config = dict(
    norm_place='pre',
    bias='none',
    init='normal',
    lr_mult_up=1.43,
    lr_mult_down=1.5,
    dataset='wikipedia_en',
)
MLP neurons of a small language model. Each row is named by its layer, matrix (gate and up: input weights) and neuron, and shows model dimensions 112-207. Each number is 128 + 32 x the weight over its row's rms, rounded and kept within 0 to 255. Numbers have three digits each. A neuron's up and down rows have the sign that makes its largest values positive.
After each neuron's rows, "fires on" lists the tokens most often at its 100 highest values on Wikipedia text that the model never trained on.

L4.gate427:171130164085055161142191133162115149119201141107109140147142167110138164089117117155121146134145119150156154127113128098144147144121129077168173143199153160128119075114149138102119148101108068124108165156159160129127102159098132062143084101096137122134146104104142111114116202109110162109
L4.up427:113102142099166152152160084162149104193166111127073114166151141180154118102130123087147161161118146146147104158112056121125080077155125051176183184155189118167182093032088099148128144147111119126143117164128198119149132127161137105108194137113148114119158106093108094162136170121122117162
fires on: "ed", "u", "o", "ation", "i"

L4.gate563:148169090156133116142098104209142146123143130195095110085117147146128158081134099065135115076099124139095153077129105111129138110112154155091114189154160112120148108121072165087100117121180092146108116169139137132174133134091100110104083116136134134119114166133135102124187086137141143210
L4.up563:115141183120137142099099157156110122167119049147167120145111102121095122125129133144106170114161116163143157159139160046147124101148197211177131150163140107186111146121124073121129115137066105139096159135090152162126119050147115128147109179132147161134105129150102083084209201103129131073
fires on: "an", "ed", "r", "on", "w", "y"

L4.gate678:120185100169126161114141139099148081126134136142143117078169110148179113158083125134141103135127093121163019148110146111090159143156118152127111108106153111096090114130130105098074121148104167105146133115075067129158105090105141158171085117091192136112088099154153143102201116151106124127
L4.up678:096117142094122160120107108117100155120090103120104137101126114141164091143143135041104084091148164175125063122164131160131125102132101171134132111124171103036195159110075072122107058133133130086092106160133137127108153082076139111093141142116149075148081171112118182097074104155154102121
fires on: "or", "ur", "ch", "B"

L4.gate66:135129145096122118128124107124108093204124093139092139154135157107103156108175155196047092146170125151123137119122182125130143161127097139109075173138109134140127157198101090097117186102091134119084062171141101164142096153142111079125113145151179116110136146112178201165098158121176087103
L4.up66:131148194068137116164111149111062158150095135143117107146081119122101109168147176090121114170125158190138157126117141089062124198136082089137158145112093129158138102058136128120100124124076169160122090105168107168127122159142125108140130081123170142057070134137143152119107071117208211155
fires on: "id", "ud", "p", "c", "g", "le"

L4.gate611:095152115120106139133102104165175101141110083174129091120139106115063144087121163144130080134174109106120081146102120136136143163143089136187170141014091138205161146127097130179091149084166102086087090147140195135096188148128142155117145224133130102115135080118125149138147092120096105154
L4.up611:106128103086131173077120109121113153132150145140159113125126178094134105074162138163112119124157137158171079117107140125182164120106149104126168126098134146120132166103096160160093172096137166143036125107120157077126085160146107149122126133116151115125132078103102088128131110102121164161
fires on: "og", "ou", "e", "ar", "t"

L4.gate564:083146088085099105136081176094128124197129094159104091078101162121179156122125134126143127099163107136162146113132158128139105156090137171114193132155077107079123130087149150151185143135165169181136138086146111128113142160043126137180171153135087122174091108093145140111122135141088092127
L4.up564:121124149088146074105112137125162112165195116129091117117128188175138196166098125079149111104152156125134120156139068160109171115121138101147143128095118116146122110157107124111181164095155124166162145131109087200132138094126134096139141172106155139140120121096112179131140114133132132125
fires on: "ot", "ag", "v", "us", "it"

L4.gate152:164165113151099148180157103108199115101183154152155110111158213095098145114116095097106097060097143088164107073151135162123187112123159123145132171120148159129176133156180140101128074153156129116124147112151058157007110139083115134114104154187166152188041101107152076134117157185128154068
L4.up152:097139167148076086148139095171140116134099161110084126142060124114097167124127123151089144144154144132139071086164192139100137159101076109102093130142112081134108144114139188115104156125112136073065109116094135087092116127147121134076129125104176139167074112134154189160040097122112138123
fires on: ".", "s.", "\n", "p"

L4.gate79:166138161075119131133159101162117125128206174151083166199077160098148107169148145158110163200129133158102129096074042116089108149110096124163138168161119160120139143136129130121122168105118146131120103155104193180116132127148168099110119073201081140150159116164149144150110138124151147128
L4.up79:101132109124133127102121117178122088131120159105089081091118119117167104165174141193096109143174159156142102126116096161090088119098136149144139142177117191060189145122163124085126150132122132214078125144126133103129078123159128127181112099124160089101130097125112085167051141153158113162
fires on: ",", "s,", "e,"

L4.gate109:108087109101120124125091164167113125118114116147132084159152094101101128126149153098133175111115041172137133181122173134108166163120161126140146139144084066177165089088138097127105174106145137137094123133078186100147129043114066122089118219136133106096159119146133111074130098106095075122
L4.up109:107154157143091148102161145147157105112112157158100072095127119109136133129048137087117139106107111116152162190086096167110126116129045116123208119149110146109086167150154127137123096166081155096094114129109148097171151100109086094093052180154108095158154139116143099129130086073150170173
fires on: "e", "or", "ar", "i"

L4.gate558:168069178127076149117171119135144201143131126124119102136135156188138124121107166130100128144155122109084174187187131186169142131136136115125151144112041127146130100102168149071101092155131172154114146164107090154185124116110096154124134084154125131194115085157104103130104155148116109094
L4.up558:110101183145156170126085119199175153102164133175168146097118181131152147143140138148057114158137114137114111069133128114126095145110208124101113162168148101135128149133105161134081133154162180126110087123125119107129100159152127145130126113150151153129090137055150071164059123186056097179
fires on: "y", "i", ":", "e", "g", " ("

L4.gate263:145115132098089125137122158107131081119113111126159079120140112138200167107172114096166071141134156171183149124149144150174146062158128093160143177116132147161114121127098082173133159185145042067093109170084095103087096177149048108121161134073124143142093118101150142092125170117114150140
L4.up263:075133115128088114169211118110126113121174156146125067133092175160126137095124076080098119118134158087110152138121150143145123033110160135156127143169143159131150119092127122106152161162140158128171157144089161102101143103165139163171081119129140132154098103133142054113072130162104096086
fires on: "a", "o"

L4.gate76:102102143122138139187148141158136056085106096154154125156123149116101078179141187114129198184181154164130111126134129138112115124142118156200109108188147191159161098143099118075155142086134112140102133141154124143084081208136115116137107121113123142169112094122063122157148141153135111154
L4.up76:105153109097137116123147094181103154171098120127110142085154199117102154147157217090111150111176113105147080156073132148151151140134073156119110108067122108121120153093073148099099165139153108181139116207125082144174127194133063119137119150096083109193158153136146082222111172109132147099
fires on: "c", "n", " of", "s", "ac", ","

L4.gate284:118124147087143100101152126100148146151124104153199123173117162100077158132096192159124127158150115157196106186160125135094086158143146103119118121153132111179119139151110131095111067102138100118144120146098120138151107096139107100154115124103181125108112154160138110100133090166143090092
L4.up284:153220112065161127096092081138128134085074164126173149138129131093130149103081137077077097105121135162085126148113146127090088144124171140107113125180109121199115181139106146108144115140109181139107074133087130129121070096157124146132154138147129176145110118155123141088084072172132098130
fires on: "p", " p", "P", "m", "g", " P"

L4.gate31:104072121094017131144143155166154170116159183056141067123085156137109096160137100200155168135153105130103130082124107088082116122116124164174115118125085148150107137147085099185125139155166143166123177145166141129132126167132118121117150173149108112119131096140139122083107130166144124127
L4.up31:165146165132123138099112170167164108087110148109136079101174121099073175180177085118094081160094089149138148120173164148180069101164107131175088114115124179179064153066075123137118164157071159115124107131135170171160075175160092101131131086134130112093100138164117155076186161102123076114
fires on: " be", "ow", "at", "3", "iv", "o"

L4.gate630:157101168158118128100162130153098138113138098102145138180162124165148166125143070135156122142117104140202097118102085212160158136137158139127114072096156168133136154081111169100152145124103097138111098049108138113171192120194061156120119113159155155094120119006160123110146133214140101141
L4.up630:100110185142118083161131147164072092135119159160165155107132107201156165130128122108122172095168148160141096153121130133114181118163083090135151127140190153191117127104105200098135121131100140128112141175087114199095158128148151161138157090154129188120122037095138102104115172164161106122
fires on: "e", "r", "h", "ol", "ow"

L4.gate359:144139105114137132148086121135113098083129133191154176096091058182123146158158107082113124120143089120127130096140101140064124119200076170149120140126119081089125062120061136081140142084120131072072116062144161144126076143098137082100126119180166141144156139194124085192127214134137219137
L4.up359:103143099099117073152132132098121087196118117123145142121188080131170191094132137162141116181178112103115158107131104163108140210096141136102142139102074154110118096090078063139109156146088078121141144102159154146079108150114157104147075166146171132114127122139077069120124134133073081156
fires on: "an", "r", "in", "ad", "ing", "es"

L4.gate34:034128087116123058113104102084103132095101068135170072149174135128136128128161145179162203215145144150120181138128088172152173127162182116126189130146131124175200128110103127200157141143103178077066071150102102155129152145118144132150102189062095108161176181174138169145096158079102132131
L4.up34:107135106159108109123152132122081134148106089142139092105140134139148153120168164092066160125113124131177081127096107088106107153112074090135221137083154115084097204147084124141120162093128160140105104173131111083123099136113107122125162098116171150110143082170094118133144113107137080145
fires on: "er", "un", "ar", "ut", "ing"

L4.gate356:143120049096115152118143121134093096119115105110190143116153168164111171191124136110098098129129156114136171100134071137113136142129100119114115076083112146069111142114105110094160174156127153138100060091138213178095165166214107100141102195172194151118138152140091172088138099090159108119
L4.up356:143191087114119077130099148086163120129079093190125121094171151112121161136154121136119042107121130133100147149155169144115131151122146167138078105117115137152047189064142139108092134168070127145123096148164110119143154169145103093097106181110085142141104143142123165088130131141104146115
fires on: "w", "n", "g", ",", "ow"

L4.gate547:112140134158128122129095113130126132096154097069204096108155119153118167178076127108111171167088166131110113104144145129145150075068142071118138114115176130073108165098123132132148126158175163128161171108145121131191128119125073096145146082143139139103134170078038170139149136107137114157
L4.up547:051075077151132136124142167157155105075133145146113138113137145136097147170125165128125099118102127131128137127078194169128082130133149128105123123158101127095108122154155109151156150129146177157129190103101082130160129095116189103171194150125144089149144110039132079149128152171162164089
fires on: "ut", "el", "al", "t", "ur"

L4.gate373:102111164089108144109176136119144121189136137165181120132113160150093100139151141168066135139145129184151108124109129182116069139102168120127129126129084139140152126134054137132122147119112126100129177091138035097175072144070178096106134056104135164112124120107084156163148104117115109135
L4.up373:139124123148094193164151146136092120160149173138146146112151151153136109162110157158133096117119090153180128147145143125140203104120137133188127109075089139105119134087171148096151101131128167122188147112130082120111135126167168133134143144090091035126094083150129104148140077189107131161
fires on: "ent", "il", "al", "ag", "b", "oun"

L4.gate321:142120091120152165076118163145163068135124027089107139116146144140100132102125162125137115144149143123146129131096134134083194140082103111106126061163143097183105157120114199165136109092171082141134097161183138152163143145153180140117155133171171092140166172165108153118127175130088109192
L4.up321:130132129123111161109098167070135135172080157113157133133129090135061140151135130109113137090153081158107131106081191157093122100103111127140091098166111135135076118115138105131116152096181078138071080122144092123182129095119156105118113147121146153079134189157095140090099171096096072075
fires on: ",", " A", "g", "f", " and"

L4.gate366:082055193123110199084158119103139148099141169141057097145139199150112157161114089179125138061094096080126146164097165157151144112158131138094171108159147134121182094090191077148126136088057145087140115154125168165155056136143104139203158107157132144167103120181131110194150099111082149105
L4.up366:190061156084092147106148104111129184149107045109139144119071143077130184147184135125124065109130131160143139165154114113164156115126142155103204089174153153133177131132130153072113151102122149167130160028166126091111084130133060108123149188132104155142135078149169146125119172149108146109
fires on: "\n", "e", "et", "it", "a"

L4.gate247:118120152187122135174097115134133107094143073154170124136146176136194117135164145135162099121183164138121175091104144109105107112110104128178119070134071093184180112176130104110128088132096092128158144129136138120158165115154081119087098167191170065144178175138125167155142142092126137110
L4.up247:183155073107107116063096113121091138134116160138126084139117149095197108124148160135119119125102123123157157138138066153121127117091111160156060131135137107170171220133134104117136120052168165151079112120105227142119152105137102149077112144205131048165076118113115096155152132127122158098
fires on: "om", "ing", "m", "y", "ian"

L4.gate184:148111126133059182166109097097207137110073139154152123120115101183175126156139141089090135110072134099143132092171127133135144181080170075085115160130146128133115147135128134174145172118132090127057169133079116115148076129118110159161164173065164148130125080167131103121141114177116123119
L4.up184:157123115134123131154118110151089089134155156153118202112146157159085143121153114127123130154065069136089073142155098104149125055165175086118123238129148105114079074124121133056130174101061165022112150073115102131120165179111146086136094132139153107126141114169160055225199127156092117137
fires on: "ot", "t", "w", "h", "$", "oun"

L4.gate96:099081134162121143117166064138105125110174133163218177104141186139127097112108113070110143074169169123143169099166118131175095116066076175175169127129165166168157149173150101097186115147098144157115144112085157139178119124085106111061128054096101131109128141126116137095142168128172137112
L4.up96:103164175153148121139092108165158065201072072144129158144136185175114157137164091155066162117113148144121202137151141069117031122111123137144206151033118067114102105111120082093157154115129143082138109127168118120101132127142119117118171119136128108149142123147162161147168129085123118134
fires on: "e", "o", "es", "er", "t"

L4.gate307:157123114160122152164123145139130161118143118111115097131103148093118153183129131061146120173150167078148146137147115167174145104128126188095166114150146140223146111112167101085163095137094128053132176164112114139187131126087135141174155085126107125090154115107185112187115137112124109106
L4.up307:140085134123060124118167159130168132116128127131119113091141153125169170158096146105079158116080107179084112087147093080115126120129158170114159115126128100129137102055114143156065136163141147143135108145140102106162144066167089129157141149087111056176107136104088071112093119139184145120
fires on: "d", "in", "ed", "p", "u"

L4.gate275:133133175129135147111150163152091156187157141132232127101152073184097125164121126114156179128154129187092191126145119120153151131166122118172118107074159139228078110128120122100179108148150104143103092112140135157095151126122108113123131128116100101085093085157144068102124087130104122111
L4.up275:162137123147137173171137092118152091117207190078151131085146078127071116151125135102078123150128140178137172144142136149096123153180170099152119093099097166187166105093103136110128133172144139144147097097115185161158148127128119188134170135147084121150106080093184102093092161106178130098
fires on: "o", "ly", "ore", "ost", "y", "ow"

L4.gate346:162142150166029155139178139105118109075156117124127140153094172191147106095146121124157154117115139104137185107161099115150141139075125150136131148132168188144137112144145125145087147098167077122124151158122162120156097091083136151113142104109086145114081133117193076151120190149134157146
L4.up346:086138123117191065117080114132173150175115049145102121101145098166115089118109170116181168167083095141150104157100132107115069083117119035166100082155078063070149084177140151131111117181113160115197150100124159093145162132131151131131123130101093166125135088133185101128112110118154084128
fires on: "e", "al", "n", "er", "ar", "il"

L4.gate167:079133093134119122146098121101120083135163124140116142112129119118083130163150166188131116125138114145119125090097152108151103141070143202130149112123101155189089101099153141115111117084158117116148128108125154155075120135150127124081088106118120147112106145175072114144125127127148109112
L4.up167:168165092084097125167077150078095093163139155162163190118115129122096139127149104103171147117166198128135037123141118135136184138136178142125123099115166106129096130070141083129169127190195122148111167085136131117118156121207071188140121128146112096067101150171102144070067106112149082141
fires on: "est", "ort", "il", "ion", "ul", " of"

L4.gate110:165114100073063143140114124082118043166109067124152096108107097155111156144105126110100157151117123232119127103082140147135134093129107145132110126108137134097127126119190151129182130129078092212096175129118114149043135110147071118135119104117125143163125127141108088132130136149148167140
L4.up110:119118141083105075178128175148129144158088125128161144119149158131155101184162178110161127093083163157163154149154166126138156090131092132133138187121125131145159175129140153106104120125151134124149084092107141131024161135070096188133172140193116091136134104083215121136095127072115104145
fires on: "c", "en", "u", "er", ","

L4.gate361:114207129104165172121098212108158104153185072180146111151164167141124105133182154089095128116111089133095073176187132073081147157190108114238122145126157118080140095130131150126090102116145140183101092208210087142190135145140144144099157127118126117107166127115132124097126154078036108103
L4.up361:061108131154116101136129170154142169154129141150081120077161127111171151080175169150130071106144152069150072120122095186103143163160130114107108161149216133074107085092109116135088154142108131191109119117123030135082030120129164121131123106101149162147081189117097091169138122147173098088
fires on: "er", "'", "ra", "g"

L4.gate454:091106094135139152078134101106117103074098101138133067117188103153121100160166138128199097143065070113089150126128145168089143113098107106140154094120086122091139161204106103143139097071129152132159114144116134146100130159109165136157126101155136174115129150117064146164171093171118093151
L4.up454:147149125161104122115081144133131103166122148060088098098130123151118080046185147106128134063133083144131117185084146140076071095056114113136116124127071158155112086093159098074117160149195137154145180132088140148183147098163141131203117066163128086139138168190093097112085098111123072129
fires on: "is", "id", "g", "f", "i"

L4.gate61:110151204111097139062158150052126173113139109103105140060149073164135127099120135077138107150170191124111177151157124112166122113107133114149165095176085113148093140150089086102150136143131120117154105125135125139128162186120105182130148073111107145104110109121086075149130161134139142136
L4.up61:026110161125089110176138158153101098132121124074147159151099153100143141089171100183097140155082166117128113146135150109138076107131136135104175099141145080122140182156137059100090107122133157104132094102103116139071075155179143130113142076137129153125100154106119159118119105122082061083
fires on: "e", "i", "g", "or", "ing"

L4.gate281:122151107146076068139137067105127114084160064135132119098131129100113128147089090145112165133077169140152071018140151119156120133104071100106115133144124149120116111134141160192168094105117168128136169128157147187163135151099104087168136066104153138149144122120222181162173153115148152077
L4.up281:144167169106117100082096133123156145112125141113151132076194133113125205129105114156120161074081071094146102092112185136092128101167142104071096131115148153131123142165140149125117089106060121087103112158126163153159174148164151131137140081026133096111139162105151152151146153136114135111
fires on: "el", "r", "h", "b", "ur"

L4.gate171:176134147169101140153095113174165128110093155153223133092139127085145095116170161114155130143176112105120160173130131166116120044173150129144129200124198152144151113109114120139171097122119097133138140047169115117123092165144132129184124102108113170088133156102144099100107061159136100110
L4.up171:131149112128128125167185185119063096086110143148155126122109112114132129150142134152078140145183101104088101193154047172115120138076191132153096123103130113103138106091120151126143148101116069198113128137118146145137163098157122168152159115105165145129135068089174171101120153147103141108
fires on: "e", "her", "r", ",", "n", " E"

L4.gate589:140080145109104190064149129124151096141142136070122090104128120094096138120144142100116083180127177141233116133152127143098147132120141114138178134219108071165124110119117108100148098079112073140108132165136077127147116126146171064152161118138152199081084104130166129097149123095125135109
L4.up589:115172118125124195073149197095173149148179160124146155091117167141095133132166148120131105158121197109163022123092038055175105106060101172144139144119137151189149131168133146111187154105104172134112131117095134076135116114050152129138098133099073114115144141144095095117117167165157126124
fires on: "ear", "e", "re", "a", "is", "ity"

L4.gate550:156125120104065152143132142097165144123136126167097099158141087114118149090134135144138105106094120169130163095149193165097191104111120143111110148072076142102125106131093143113103135080163056120123153184093132129154096127120177215074113118142170167149152153102159146125116085109139173145
L4.up550:183154212114201098120089139147127162165138088093125136128138108153148148085147158054095108111142081177161176100114131140174083128080111125130160158106108106090108116070126150122142087162139096063138118134151120133160174119115104078119109127184165176128150124111136113125127167089130145128
fires on: "r", "e", "w", ":", "u", " ("

L4.gate214:140133114146131139129168157165105092123114175132089110131082117155157220078126118169136086117136137144123143147122164149099177151068078109121184032148157136161132128096116080125111183117152121112160103124143095112124063158144255152166099100139152127134089063137221122114130112124131208106
L4.up214:101131150137133099158151078080111112179101130064103135129089117149101177110084092118130194171138121194146117133036108129155137091147132185109108095121153135114165144088099107185139120120131139134158136176167192061110179168128173178151091150111132136143116085144116073143089095112096150146
fires on: "ist", "a", "um", "e"

L4.gate701:111124171070127108101191059158147117107016106135153132120136115129136171142056125198090132084090075158128159127128131138143157113131107154093108096136070117145142107109151106160135122126139109108079085126128131117236082109120112155103102192107117112102111128164137160126139148241134159133
L4.up701:141156150123126156101104088119154120130066093182145149115159176201121198157087133132120138132109123133098173134124095141122141087102095128119163161154084123150128127176068212136173151045136115142125113130138126098153081128144114110095059163068116169093133111195165084129109166202094152150
fires on: "p", "t", "e", "et"

L4.gate95:132077106193118167142098132136150097125125086108143108168142136114136109106168149119137137149149073159091083139150145195130144106125111132155121127086116191121148030090130163121093115109101118086174171077123111129131113129132160179132088154138152155120111088145107122148140108097150130104
L4.up95:166164150181104121151134140108107169115159091159087105159103184094060170104109098110122134098143117142125167187127104170113113127152181127143136059141112133136153157080155182121074101165070155065126191163105113146095076156172142105084144173151160113165098083172112168123191142169166109089
fires on: "ent", " be", "as"

L4.gate512:066092096114071123135069081093142084158175073161124136087135191140135124186083174147099134154086198160170152134102130137131069147162183099091172076147123109120169118143101155138161122134039110083077141105198128096118143150186119168141125109156112157181129084132121118121147168123153114160
L4.up512:121101150132121132102100126132092185090148137172148067130105101156138076120157135133089086151133113098156166056155127153227059133143140093098116088144153139076147170117085168130159190151174122173079137090149095179111116134115114162130124095194138114111110059084089087149116057064137148104
fires on: "ar", "er", "oc", "z"

L4.gate368:144120127114083125082169107161124139139126062128168107108103139072190196118088133053124122193088139158088119098140085080052150122075181136123144116227158139108108139130107186109135071123141113071091183162125054112147109151133077131135139064075081125123148091136106182094093108105129094116
L4.up368:095110151120089131118135105137138131125132096139106114085140112087132106126145116089179114153174109124134193134074068101189095125134181120054135179011116107137100119100165110068112132130130110145085158133099040087174168148168152105136128151102143161063107140163096124088120094128168115103
fires on: "f", "r", "m", "p", "v"

L4.gate501:119117154169156115144137124190129081097163133171143138113159107105148090147112103157163086147141101037134171118188088133088013139096103100139145174135156057087112156151161126066115081140154112144111117187109175121105147095146115080110129120088113129096184133123124136114130162133105119109
L4.up501:148183096187121124023111103161120165086097136158158190158083161109127139122125085162072131154096110135201120122132052170105083088121100083130090130115196082121087164125130145083117070136136141129131149115104128072113142106153137128080141136076094061098131107131101161136081155104138163160
fires on: "er", "t", "y", "al", "ed"

L4.gate397:083112112123131126176129100129140117134126096081088153121144166189135128151121136141113121089123117108159114122115148140134111117071058149138072090080167107081074176076142162161153157104132047081129150127155134148174098094095164107140140098189159099108126086088125140115118140022169180179
L4.up397:106126156099114098112141101128137151110094104141122160175070176141099119099149154079078163147146159112166093121141153171123119168132171142155137095114074142138095221157112107148174163146164091067160096136159167086110117162056152095132099091128185080119183140090094118077180143057077135160
fires on: "ed", "ing", "im", "ion", "ation", "s"

L4.gate593:107159122120204113105135090117129088139113162129115087128085082030115129130159139161163154132140158110182115093079154031124116090129106116141094136120130119168162137086103133103194114132175121147140137106187129096082172143146151142155102174102146036125207101138116114144147180170117114128
L4.up593:112192116134118093091176136131096108189124096111139097085100131075146140138066154154164141114183169183112148194132095100120125177147118130093136114077136127096137192076135123167124136126113107087110099123172088123156101166118169133157165171080119114140102148214110112126146180137183141122
fires on: ",", "s,", "e,"

L4.gate540:148141152143103138133091131149067144189156135140095101155110141142128168146111128111140075119082136104122102101088170137153145127132105166106155128152212145158119090103173099141100148054112080139200166129057082111129116187127107090147123079123154135137174109039175123166125109101160166099
L4.up540:088190090216163066149113141131133153142157142128121111114136116128153111137119090118142153171136169148122157146121085137141098109146105166102181170149165161123112157174140179102101096111131099141176141109109161176154112050141130129112169056111151108080078171158150173108128144096167186109
fires on: "b", "f", "im", "z"

L4.gate274:094122141156133148154098142112079159210195143105153092120114129107152166042134152129120112111140149115147152102157126182155145151168110132135096138121071109179134110164110141181119107133127069161133085146098171138116084172172146185149103100102069121163091151142174155124170118132139102208
L4.up274:088147118158118096166050136111092119184161152126120087118106159057151122120129156159052050123146160126113102137050130146103177112162128102137116139139079126119162147090142149104142178169131112161102134171128142121150105183171111159167156144115080112086148120078141135105084175148135112143
fires on: " a", "ra", "a"

L4.gate193:143133190119118164109139062120156162182181122116132083158196124108154160151154157110148185113081068154113124054175146096062087145099093117160118182092099133139143080117156138165169118165172123156098060187062157148089152158115154159107123138170136144079138060123132139134096127074134126130
L4.up193:167131150115147149122095161119109123109128079140127177097154136128138134218097164150119126140124100163094131136093141137132140156159146138144089105109099194096141119130095127157163128158146083106174155121071155124155113163169148120138160123142148138092100105183155142143074124167141214128
fires on: ",", "s,", " and", "e,"

L4.gate170:107183232180106083157114121131135150099155114132101111109093096146121128173149157080112066151111128123163088177085061117121151138134130138148120176198134154136077130143088149121092094143118106106128088096103159148102157159139153118132130073149114090149101082149091153133105141085149149133
L4.up170:134099165146082123118154140165143101116137149122067185143042152129099099145072082084212095143099131084117163108129083114149138089106051138083154113156132153138119093069133157154080114099122133101146153090104184137152128170104108135136136072134169160072102160160114128183156139131133116158
fires on: "b", "op", "p", "f", "ess", "if"

L4.gate330:096105097085087084124110186135074147105039076148119056146115125057201134155156118132190105120124130125159087117165154175096137138135089142108228111153142130118114141118138074133164185123154125086129064155114074117121153135128102122188121169100112132100128117118124147115172169121131149091
L4.up330:093163141118086080152143177131146071093106174139131119098164154140105064143169126148128194114162139104079181171137134089141135171127105119195131157133135186147079173109117150139099061147123119092145173091117157124166150123092085133097147158118069204147134152102113182145136085162171120098
fires on: "e", "es", "ar", "ot", "ct", "ing"

L4.gate107:163109115170080071100138114045108121140089106106145139119123100121127133134104105119183071117101140145113118133168120187149155179117101133116123176057150123124145128152172167150165170089134109135184140089119146088110130123165146148160135082117157156113152085143168120153143082158126081155
L4.up107:116116206133155157129099091117082095129096087141170119114132128139101130139093202094095155168197134161138120102116137118147111124118129127132166159118093138088155124085141112166066081118158105096156117094092141082080082121144127118196124126148154041108187138182148172133088087140133134175
fires on: "ber", "er", "ch", "est", ",", "ur"

L4.gate303:141168143143123106190145194100108113187157111205128119135102132101094206099128106161142150092136146062186110126122147153136124116165153068111100128158098131121194089133144141061172159091121133151138121089089120027118131104137111211170156120146143118095125162106127105111099075088154110126
L4.up303:190151177182133115164138187119094134140121071136119084144187159084153141139103124156062130116156193088173105096166070152139170109083143122172160145114079060080132102106175176117083117134115130149084125112129090075121128192093107124177178135152173132150132166114121149086098101076138106112
fires on: "em", "e", "r", "ra", "ran", "en"

L4.gate58:133087166105147101115091183049159134086117083113097104147131144131117185108094090111103170155128115140139108115153179089095116102151161174108125140160084133147159126142147062198132053120135163055062147114128137139096146131087141148122143118131094151089157112105177172165117163177175113104
L4.up58:137130081166126157088113180141134096132125145167076122105164127188118158140162055134077065095086141137091112148172135182085193120121148101089141092127160077103137129140225106077086163111102108130126174176161106160107149062146079106135125117135090170104132078136155180153158143122105121094
fires on: " 19", "9", "ic", "8"

L4.gate240:084114118147125141152083110112159112114125128095134154071147184181163115111145041139181161102138143163130130100180141172096174154084142127161133054061140149130136105109067133134107137145112103082146132182179130153099146081132113080158107070127086126098179088142099122129116161081131140138
L4.up240:152095111166121106133140098127098125074099153103184154113129130186054093156156118130136134150104101080115104122161133141083113157086092158129161169107085135129079177183128175133145167149115134069043144143161100137104158154118109090154110084154083155074129119094140129089161126079091089124
fires on: "ed", "s", "ing", "ot", "id", "i"

L4.gate562:112088161133096139136104175124127140158109102145064119115093170100144179099128099252067106171119089159104100151044135140099190127160119124076113193171133097130138091150089142079071128099075107122164055112081114184135086145106077065180158119152146114141124108118130072157133156150106130154
L4.up562:138137148120100051098117117105146130175119115104057063119113089036151096108102149141107166128146157089114135141095226164135153135143138104101151170129126102125088146085118140106129109101116141105139108158121156129112124141081106094104104123160132172112181093103130120104120115138154119128
fires on: "ud", "an", "id", "ad", "ie"

L4.gate178:122065143174089100150123135104109189132127125156146121095118132125165142159167148102142096193108056222163194096105125083159124114116148135183175127117139133109121122150119189127126146111132120150067133105153206119133112172096106136132138103179101164162160101125155080138184179107125164124
L4.up178:128095121140147107118113075060164091108106126082116097148154135146136140079144164126133105124089138116132142137082137181076184096110184102193077172071180118085150136118078150087121128105103193131119163160135179112131120095135119115146050111144175093101131144086117131041130101084156120165
fires on: "an", "oc", "ad", "ed"

L4.gate660:111113134147120116098182121106149104072051102123185128149112131114080141130147115044111119047107094153183144166133115179182165131161137137173113120137142215099128152152146137148098103126150077111130115130120110186124124174087133154092081183097162124090139071144160076150177119129171115113
L4.up660:154131126134165127150145120116190114127130055130115144125106106131117141097106098181128079165173117142161120070139146149179142150119149082093147137150084179215139113120168108139095163116150131132136147121158105171065071151075119151134128099071149105125155116117164145109161110133157144184
fires on: "a", "p", "h", ".", "e", "n"